config.yaml
hidden_size: 160
num_key_value_heads: 2
norm_place: "pre"
norm_eps: 1e-05
rope_theta: 10000.0
qk_norm: true
attn_scale: 0.125
bias: "none"
weight_decay: 0.052
batch_tokens: 32768
MLP neurons of a small language model. Each row is named by its layer, matrix (up: input weights) and neuron, and shows model dimensions 16-143. Each number is 200 + 40 x the weight over its row's rms, rounded and kept within 0 to 999.
After each neuron's rows, "fires in" lists the words (lower case) most often at its 100 highest values on Wikipedia text that the model never trained on. A number after a token or word is its count.

L6.up561,210,252,211,202,213,263,240,283,204,292,173,219,204,181,138,267,248,160,275,235,234,229,234,209,147,280,253,213,251,180,241,204,224,261,244,279,216,256,208,203,197,179,243,185,197,184,191,183,133,228,199,205,203,227,185,171,197,220,204,205,192,171,135,162,206,193,200,256,178,226,150,234,211,233,207,230,187,298,145,170,222,190,228,131,182,139,245,231,152,211,202,158,174,257,209,220,170,234,232,189,214,158,110,251,106,189,189,207,149,270,194,196,242,190,233,194,63,179,163,200,217,187,254,151,206,166,158,208
fires in: "over" 22, "both" 10, "www" 8, "overall" 6, "pen" 5

L9.up370,187,260,213,140,164,202,162,165,199,206,149,148,187,188,184,143,144,196,141,291,224,245,224,269,238,248,223,178,165,241,252,216,266,219,220,220,333,245,216,184,184,261,169,212,179,246,179,168,119,207,199,223,120,182,198,211,202,197,215,192,238,194,207,233,178,172,221,209,204,125,196,169,153,221,151,233,213,165,174,164,216,160,224,148,178,227,259,179,188,305,185,200,196,178,217,198,200,198,174,158,191,208,258,182,194,122,293,243,174,246,179,269,272,254,225,232,228,197,206,193,159,173,243,181,203,119,216,226
fires in: "known" 45, "such" 10, "unknown" 4, "well" 4, "to" 4

L8.up512,247,166,204,184,170,226,283,211,182,226,195,214,228,170,120,181,214,233,133,238,187,227,219,228,130,294,237,219,190,135,185,228,190,179,216,167,150,236,228,215,201,140,206,171,178,182,218,209,210,288,205,165,176,210,153,140,170,163,174,210,207,215,161,205,193,157,224,225,177,252,192,208,117,185,215,256,169,191,177,189,160,188,215,219,177,267,179,150,223,171,267,206,291,238,196,148,142,240,182,276,168,152,165,85,188,233,206,216,202,188,220,260,310,171,220,193,134,135,261,188,170,196,215,224,211,173,195,167
fires in: "7" 13, "6" 13, "3" 9, "4" 8, "8" 6, "9" 5

L6.up304,177,149,210,272,138,259,188,176,161,237,177,231,145,202,205,220,246,246,226,218,123,155,197,198,205,205,175,135,233,204,136,273,231,197,216,241,191,159,186,250,192,194,247,125,142,209,152,302,223,284,222,227,211,212,226,168,189,164,168,195,130,259,239,271,230,218,174,212,151,163,234,178,164,180,184,200,186,273,247,196,136,212,209,224,188,186,154,251,206,233,130,185,211,192,202,151,124,191,209,161,189,234,164,186,163,141,216,216,173,200,107,234,189,129,239,173,284,125,243,159,162,261,221,134,258,162,210,245
fires in: "family" 23, "museum" 13, "there" 11, "across" 7, "average" 5, "area" 5

L2.up498,282,237,205,222,116,199,214,211,201,213,181,115,163,178,199,195,273,194,178,200,258,227,169,255,224,116,184,171,213,84,280,237,189,259,172,176,221,207,185,159,165,152,206,162,181,248,176,255,212,202,171,195,188,236,188,198,226,183,207,226,185,213,197,179,164,200,202,191,210,226,226,147,170,174,262,252,193,219,169,184,167,193,199,161,184,230,227,297,153,130,263,202,181,210,149,136,256,219,177,212,159,245,250,197,172,168,221,160,189,220,234,325,230,269,192,149,224,197,257,204,226,201,259,255,238,181,227,215
fires in: "also" 29, "not" 18, "a" 15, "born" 7

L8.up88,160,294,200,157,154,237,245,220,232,200,259,136,176,130,161,189,169,172,193,180,219,262,234,315,199,227,223,185,178,275,179,236,280,139,236,164,258,262,149,187,126,225,198,75,169,167,202,186,224,175,251,170,184,170,141,192,168,213,290,230,252,193,226,187,164,188,183,131,214,181,144,162,216,172,269,222,208,227,205,177,179,163,213,173,176,240,158,220,211,199,231,164,227,191,243,118,189,242,239,140,157,130,206,238,169,178,244,282,168,200,170,224,231,183,115,184,231,197,199,211,224,191,191,161,230,206,223,212
fires in: "held" 16, "well" 15, "known" 9, "you" 5, "spent" 4, "working" 4

L6.up524,238,201,172,168,89,242,257,204,203,204,216,275,150,269,220,128,204,132,216,211,187,139,188,162,193,191,132,120,201,207,167,177,176,223,239,221,219,204,114,180,209,158,210,201,121,216,177,253,222,201,219,252,177,173,178,219,150,247,266,185,209,248,148,289,228,231,141,207,180,199,182,196,144,171,198,245,164,273,204,197,251,235,225,136,115,231,198,207,252,223,147,133,195,204,285,156,238,184,259,273,222,189,180,255,162,153,232,202,173,172,185,242,233,223,167,191,139,266,254,240,190,224,223,223,230,172,207,204
fires in: "where" 29, "there" 26, "them" 6

L6.up414,256,213,144,238,257,198,185,226,195,259,208,232,145,143,142,232,216,222,218,195,178,217,130,217,190,227,112,175,172,208,221,246,249,239,228,172,239,180,199,168,181,288,250,163,194,236,200,277,206,203,271,219,199,127,232,133,182,152,205,249,246,167,313,195,186,200,216,298,133,210,160,114,156,166,173,177,153,207,237,130,228,194,245,238,210,168,196,142,199,252,200,232,314,230,191,194,198,236,177,208,214,176,165,227,182,276,209,194,241,219,199,227,184,233,219,225,263,156,285,211,240,235,240,240,189,205,267,242
fires in: "division" 21, "pts" 9, "pld" 7, "points" 7, "votes" 6

L9.up262,180,184,127,211,175,226,180,245,205,251,238,186,209,151,258,162,206,207,181,200,203,191,194,228,181,181,258,188,229,192,209,254,291,120,215,246,162,200,292,164,152,123,218,115,190,169,161,193,199,209,222,158,193,208,181,195,267,207,199,229,159,206,246,179,197,260,222,277,130,204,184,140,165,193,292,157,160,255,273,181,150,251,255,137,142,254,241,204,209,192,205,192,216,119,209,248,211,174,218,231,256,117,229,210,157,207,262,240,208,212,190,173,219,230,196,186,201,212,266,274,194,198,230,253,178,189,204,228
fires in: "was" 16, "after" 16, "by" 15, "as" 13, "of" 11, "with" 6

L9.up50,272,191,191,270,272,257,180,193,203,228,180,219,192,260,159,164,202,138,168,221,228,182,190,261,223,214,181,182,207,174,256,177,240,143,236,271,166,107,251,205,141,104,167,190,186,204,155,143,234,193,208,199,175,253,166,259,235,267,153,218,168,265,169,243,165,193,218,142,165,214,235,167,176,214,180,222,184,254,163,279,177,229,194,248,232,226,169,208,201,158,315,160,205,193,198,188,249,276,213,228,239,214,214,250,173,129,213,220,249,195,180,224,243,188,195,176,150,115,264,149,199,231,238,167,178,229,200,139
fires in: "is" 32, "has" 11, "was" 11

L6.up638,213,129,192,224,174,239,223,145,235,150,176,191,182,138,183,224,263,225,135,260,109,195,221,227,208,207,168,160,173,224,198,210,239,154,212,176,291,166,140,283,195,216,182,207,208,163,263,235,128,253,255,253,190,199,169,149,150,172,176,221,166,219,162,178,180,179,186,140,235,221,207,226,208,247,228,224,184,243,172,181,137,223,192,153,141,200,291,167,200,216,237,194,178,106,311,192,200,267,245,167,177,109,211,249,154,148,196,218,163,163,172,224,204,225,172,197,108,216,209,210,246,154,224,231,269,165,207,202
fires in: "san" 18, "six" 16, "washington" 7, "saskatchewan" 5, "son" 5

L9.up576,198,289,245,246,217,215,181,280,137,211,155,269,191,182,135,163,288,108,201,216,286,240,244,265,174,262,206,189,199,158,234,268,235,259,171,151,239,195,142,245,180,255,208,195,123,273,197,183,207,219,151,225,158,205,197,230,233,205,163,182,217,117,195,175,222,193,228,224,172,224,190,159,186,240,230,177,183,221,196,181,228,177,287,159,214,270,236,254,119,164,199,211,139,189,123,236,173,179,235,100,206,158,223,197,206,207,186,228,245,185,231,177,201,184,224,185,269,207,182,181,222,170,218,221,262,188,137,192
fires in: "both" 20, "up" 18, "over" 15, "under" 11

L9.up140,188,186,125,216,178,256,195,223,216,176,199,245,242,157,229,230,260,197,184,191,231,230,234,94,176,227,198,211,220,147,217,217,221,249,215,156,193,219,283,240,149,173,251,158,232,166,160,272,190,250,213,180,229,223,158,174,155,145,232,275,241,173,209,219,211,235,166,194,203,192,260,203,216,146,177,185,150,221,229,233,146,183,191,198,248,246,206,156,198,271,144,188,163,221,121,244,191,203,292,217,168,138,152,218,169,224,220,243,278,228,206,268,271,215,199,140,185,111,161,239,270,260,190,234,240,184,228,238
fires in: "on" 50, "one" 19, "only" 13, "to" 7

L8.up316,210,213,166,211,188,223,233,260,231,304,201,177,175,166,195,188,140,191,143,214,211,220,290,251,155,102,221,157,159,220,247,191,217,166,207,110,222,187,174,241,243,188,192,246,164,199,171,104,217,212,167,184,170,231,166,224,158,242,315,218,221,274,181,211,131,223,150,147,175,176,249,173,153,258,263,185,161,237,188,216,246,202,234,118,180,200,204,153,163,194,198,275,193,238,210,191,129,267,253,224,177,182,237,213,227,177,259,192,170,223,155,260,217,155,244,128,182,237,233,169,187,228,204,203,203,165,226,174
fires in: "where" 37, "whose" 8, "while" 8, "whom" 4

L6.up2,174,205,238,169,197,296,219,274,264,240,130,237,159,171,176,151,199,223,204,252,214,247,203,291,245,203,241,217,202,190,189,245,290,185,229,221,271,197,164,221,252,226,249,224,158,241,220,179,181,205,224,154,162,212,189,170,187,215,183,184,185,189,149,232,293,218,178,195,229,176,109,222,139,185,189,142,164,158,171,102,139,177,201,142,184,236,206,197,168,262,230,215,199,118,290,186,99,206,217,169,142,206,268,184,83,148,233,240,185,250,213,193,209,185,172,202,203,252,182,221,225,210,200,217,211,160,257,226
fires in: "known" 24, "would" 22, "should" 11, "will" 11, "while" 8, "when" 5

L8.up104,142,118,162,219,178,255,216,157,229,225,247,202,181,161,229,196,173,219,145,223,200,200,272,305,155,214,226,184,217,265,178,122,267,207,240,169,214,186,233,253,248,238,236,104,202,220,205,232,184,276,225,207,174,217,215,163,209,220,237,177,203,253,223,212,197,254,126,183,213,250,205,141,159,229,194,219,206,167,229,185,214,197,267,96,206,235,231,210,179,224,193,191,126,166,235,135,139,252,196,221,172,233,188,232,132,181,166,199,164,197,221,230,251,337,267,149,204,240,213,157,200,180,197,235,209,159,171,187
fires in: "where" 28, "while" 20, "when" 18, "those" 8, "what" 7, "whose" 4

L7.up250,162,186,179,207,185,204,244,211,180,195,169,250,196,234,119,159,221,233,212,222,147,186,195,126,168,210,199,140,200,229,214,204,199,223,276,236,140,186,251,176,317,141,181,199,212,198,159,323,195,231,183,220,245,106,141,224,161,196,133,242,232,244,209,277,203,242,139,254,150,176,201,182,216,182,217,267,163,209,224,174,163,297,238,122,191,212,173,200,222,187,132,203,195,190,222,150,167,217,279,273,238,183,228,274,211,182,207,259,263,252,183,212,185,190,259,196,246,182,224,164,176,225,253,236,164,178,174,217
fires in: "there" 26, "these" 16, "where" 11, "area" 5

L6.up506,193,191,131,167,136,293,183,177,204,231,151,177,233,226,125,107,256,252,136,183,219,193,269,261,237,290,207,178,205,236,268,199,180,200,175,195,222,236,184,282,202,156,163,166,143,197,209,230,196,292,146,228,170,201,169,181,184,195,164,207,249,200,157,247,222,187,174,187,192,221,165,186,155,231,216,239,179,223,269,149,108,197,289,176,230,200,198,219,151,231,232,193,251,152,177,132,213,230,162,183,164,241,307,266,140,169,215,247,191,252,164,171,199,246,244,196,175,207,215,229,208,242,119,197,168,187,201,179
fires in: "would" 20, "should" 10, "could" 10, "take" 7, "there" 4

L9.up249,157,116,217,172,182,146,147,227,144,248,193,233,210,157,242,175,217,235,199,136,214,269,222,241,239,225,172,145,197,256,188,178,189,179,209,308,256,209,221,188,174,207,143,200,242,197,138,152,214,235,272,271,154,167,196,192,223,223,229,207,158,212,198,196,196,216,256,235,238,181,267,192,221,184,243,237,219,241,174,207,232,211,223,231,256,216,277,246,155,190,214,180,216,187,167,198,167,213,194,253,227,241,206,184,198,169,241,298,170,190,97,258,217,207,138,240,177,191,252,269,145,220,134,208,218,251,218,164
fires in: "was" 70, "is" 14

L9.up291,262,207,219,161,145,242,258,197,241,182,218,284,149,189,206,115,246,288,203,185,195,242,234,243,198,294,208,200,149,186,252,291,225,190,213,211,221,250,164,237,216,253,296,207,183,181,119,244,153,261,187,274,231,182,212,199,249,201,200,265,236,171,239,201,222,183,218,206,186,108,137,169,232,178,247,184,201,137,202,205,226,189,234,196,247,241,195,224,264,192,168,197,199,179,245,163,197,169,149,183,170,163,155,273,143,180,206,178,184,217,206,245,227,226,164,163,152,213,219,241,181,245,180,228,176,227,232,183
fires in: "would" 22, "did" 15, "will" 14, "not" 12, "should" 11, "died" 8

L7.up63,210,164,172,227,171,249,258,196,155,186,132,238,191,215,251,123,253,268,179,253,174,180,271,194,162,223,144,223,200,221,184,254,222,279,185,168,199,171,194,155,187,170,98,98,154,176,148,244,197,185,247,208,172,169,131,217,243,215,145,225,197,206,180,246,201,189,185,241,185,152,262,226,173,215,240,227,193,249,174,130,166,175,210,235,225,265,232,220,177,211,158,194,197,237,251,235,233,250,224,236,188,216,160,237,134,212,219,258,220,242,254,262,264,210,205,207,179,160,196,260,207,203,208,205,154,104,246,176
fires in: "to" 56, "top" 5, "inside" 4

L6.up65,177,162,174,241,211,227,208,272,200,140,181,175,175,170,212,165,224,236,159,249,258,164,196,292,164,151,124,176,249,206,158,226,238,152,217,181,248,210,160,208,163,236,188,214,250,208,235,251,174,253,174,249,164,159,130,220,186,196,210,210,229,191,206,293,177,182,202,195,154,176,191,208,203,212,234,205,168,218,207,219,151,189,237,234,230,273,238,178,174,253,213,207,213,67,244,225,204,170,173,113,119,285,163,223,222,187,251,258,210,162,178,296,178,283,235,215,193,187,175,211,122,167,163,205,222,162,280,253
fires in: "such" 22, "six" 17, "school" 16, "san" 10, "schools" 5, "sixth" 4